Part of a small language model's weights.
Size: 14 layers, 4 heads of 64 (1 for keys and values), MLP 896 tanh GELU, vocabulary 2048.
Architecture: LayerNorm before each block, learned positions.
MLP neurons of a small language model. Each row is named by its layer, matrix (up: input weights) and neuron, and shows model dimensions 0-223. Each number is 128 + 32 x the weight over its row's rms, rounded and kept within 0 to 255. Numbers have three digits each.
Before each neuron's rows, "fires on" lists the tokens most often at its 100 highest values on Wikipedia text that the model never trained on.

fires on: "ed", "in", "en", "er", "ell", "el"
L6.up350:126127144129120119119109145113098163134112166139193129159121104169134117085110165066176122071055167095108050161124092059038071092111128092140145104155154145129144127109125152139138143146157121095161122112124086170171091125107120123133110087178094124201137161147142165177095143097151136171143138172106109147109089122123119147107159111067118088080138151160141119110136136108090142124167114102101160120171075095124165137067107123198173148178175154161089098162109188161118112192116160099059163172138135074110161143141147138143152141195093145115154163175105141121181157109158083101059150151091186116145135098164152122155165099076101067162135105126102117111148101092174164117166

fires on: "s", "ro", "ra", " Ra", "o", "ric"
L6.up421:139134072141167182124111140125092113129176066130067145101114128134069101163105066128173112086082157146124117124091118146043116129114136104085128069134057122094109081153123117071099118143121127101149148134176103137039096196119150133101176094138145143169162081155075067092103139137135139101142176115146107102160119163137154135167133190075069125166175092113114082136153130136115145149082148125091105127197141157165101095164167124132088149088092102115127108179081187130130114153146132122124123128162126128184177134175152085178111102081157123110143127099104103069188125131090077158105190136141123134083118117104110161129162177205184109154144141122112170150094152089145105152117

fires on: "s", "a", "ad", "o", "e", "es"
L8.up893:179083113124153095092086119133115130172134147167105068103106142155110157130105112087109190070091149120166107098123105134122074111157122117092138107116120093097111093106126173124175136089088151168101115147168125091094145149141148178117141108101125152164141111158123108122078095142131098144117162171168114082170107144127181081158076207137112118122122139184100144096091170136045150149127131079133059120128094102198137114081124115140104165177164131154126141142148120136201114141133165152091095114156094107215165078206085124142078078113101174102102074128128145171114178149181128122124187154148132094091120160085098126151133146157041167141093147110093083131101174139167114063132

fires on: "n", "e", "-", "o", "s"
L9.up119:159152139084117114108086100087064056183139109095147092066142133166181117151062177142175132107093149092128118182125129134079109173149166140182113103122091113087140133087101141134087134128136153144132108158142157125160167103092097100108175091139120186105135162126161146159131074149130089121144109130129139101103130157163171152083115174164124144182147166124116140100132124143113068076201120094061136157148139174167092109088126141087124140113150149176148098177088072134109091131142146151127103186079113166118091114109142191170128203168068192105095128038171080104102153173113085150145145104177153094079117089164105102134092114134133122111121146154097128095172118169093137101106

fires on: "ur", "our", "li", "en", "ar", "or"
L6.up450:199111190115161152161136156120144186129133146156078087122122099136152109100118089107155158150110111159143085117167082132086132020172115172173143115164196106127110108112173107099088140130078089138165145076143172084160058168098117085114120097153143156115114184147146159145096137126160080176091112179112129142113107100094134098093114185092176126138124156174129129186098098169060107146111149094130144139157134122175140094148100181130124062178161121077081115146142119174145134110071114104125122123165128155131120161123161174126128164143172152102112098107120141096130145142177116126099081096150159122107152101133225166160147151080148158124091126201129128124122116105223167128165

fires on: "ian", "man", "id", "er", "en"
L8.up200:062081135124114173120075129090043202173153124156147137154170134164136100083107115119180091117070095073115117144133132097149112075158132184075151093162157148114133171149103167181119080180131110118120197086134130160121114117125156192054099148146135104171122134098084163144108132120141145186144148188152120099109096146139120112141167101181121126120097172159055135173116118152100076133181104158085071136118130139159108104053090118173068114160135118122098126148139145153130130173086127162072143165110066159121113112138113151164168098126115124149121129125152122171111198146091113143092146168120180167100146105088126125117121170133164113127095090123063153044103126088150153147156

fires on: "en", "as", "nd", "ar", "hen", "ach"
L4.up142:170106133150142146163154170104085120067138099117177068157129109165090077135165083130135112134129137121110155210148115171108181122134122126175185122159149124100085096144148110200094119102103104183131084125153168113176105131124110137145162077168121176080070168103113089127069151170149137111128093139132140158071092104157130174046102098080115155133116208113114102163114086138103157208140185105131110083173152169176197082112142117139157103082130109097118114118107145147109163166132110078120140117136102125134078184088111103094094092140142057145108100104142147151132136100090113091090136107167157134132176120076155146117166184074161157126086113176137142110119084112159158081139

fires on: ".", "an", "l", "el", " George"
L9.up95:132157148102147164133115150148123082167140059110137145116110144192143095129120090119180158175128166122159164123188083130072150058042088117137177078150146096193159092113067187125136153104144132143133138108160163174138134138086160145177106121109075106125081104079167145121157065069119110119093164111083111139135126121141034101075110130086149133079120165139152137096099125145140087074096121093158139102178080146094152103109130150182134153149113138131149142174145143163150076141129087110157131142166110084154121114134147119119109112148093184117167137161160119095159107090183079110125132090144140170105134074077071107085148142075133118141154131099181196181141168130153159150072

fires on: "ad", "s", "co", "b", "o", "ar"
L4.up558:118104094108214143093124167129109075134167132122088091153139106153089131171139114139186117130069094170102058152141061136111110067144145134110147105128064119071138095119163174084142091101160111142111085162149134095094094153117189116140164092090186049188125122198065109051152106171102098163129091162116137123099111144105187113135100129081111143101092109157106145156101077174154109140125161157050114103116173129153152148143082131106086128162136155151065125141131183083167105133128149163168069084142141135188159151157118113147143169132187113152123098101109094142116081117127101169120128167149111111115151134083167128151148127179144171133125135152073157135120156123100177081107

fires on: "l", "ul", "u", "ol", "an", "i"
L4.up652:143096079134144182187152084141157098098083150130156107134145126099122119164131174091120108169087153068117116110166072151132143068077069133139104097130162179106109125159148165123160151156163178188098145108132141051136121141106151108146158136145064211146071182097135115112146104121156165129102176169079061115195108095102112069087103178117112083116158086151114102163128143167163141107054101132085128084191148140185134098112126166132150136130107066167137131124105168106125081170094156081135084144149125093158115158175162114172110125070113125140105155135139115099138133069096078132127126090155138131142110147141121168117151147092156180088122120098156176114141185099133199110096

fires on: ":", "s", "°", "o", "-"
L11.up239:126064163098136129094112124111158097129149069146102115165124146064140126127105150129173123134158132171136188156183144106112138176103142112154173106112090197148109098140118096159105118192107183116128136184139120129065110061091087138187147106135109145087169130081157132171135092116108175101134112121115114147149090114175082117067104201152120170075094103135095151086079134144096130121074098146153154106179096148196085114208124138078123165177091102139114124136121085129127090176140122089128102131101107127115095117076166183153130174144166141095074172086153077141152140172151156165202180092122139105062163078165150126078109074150128124108101136082110160156130109126152124116143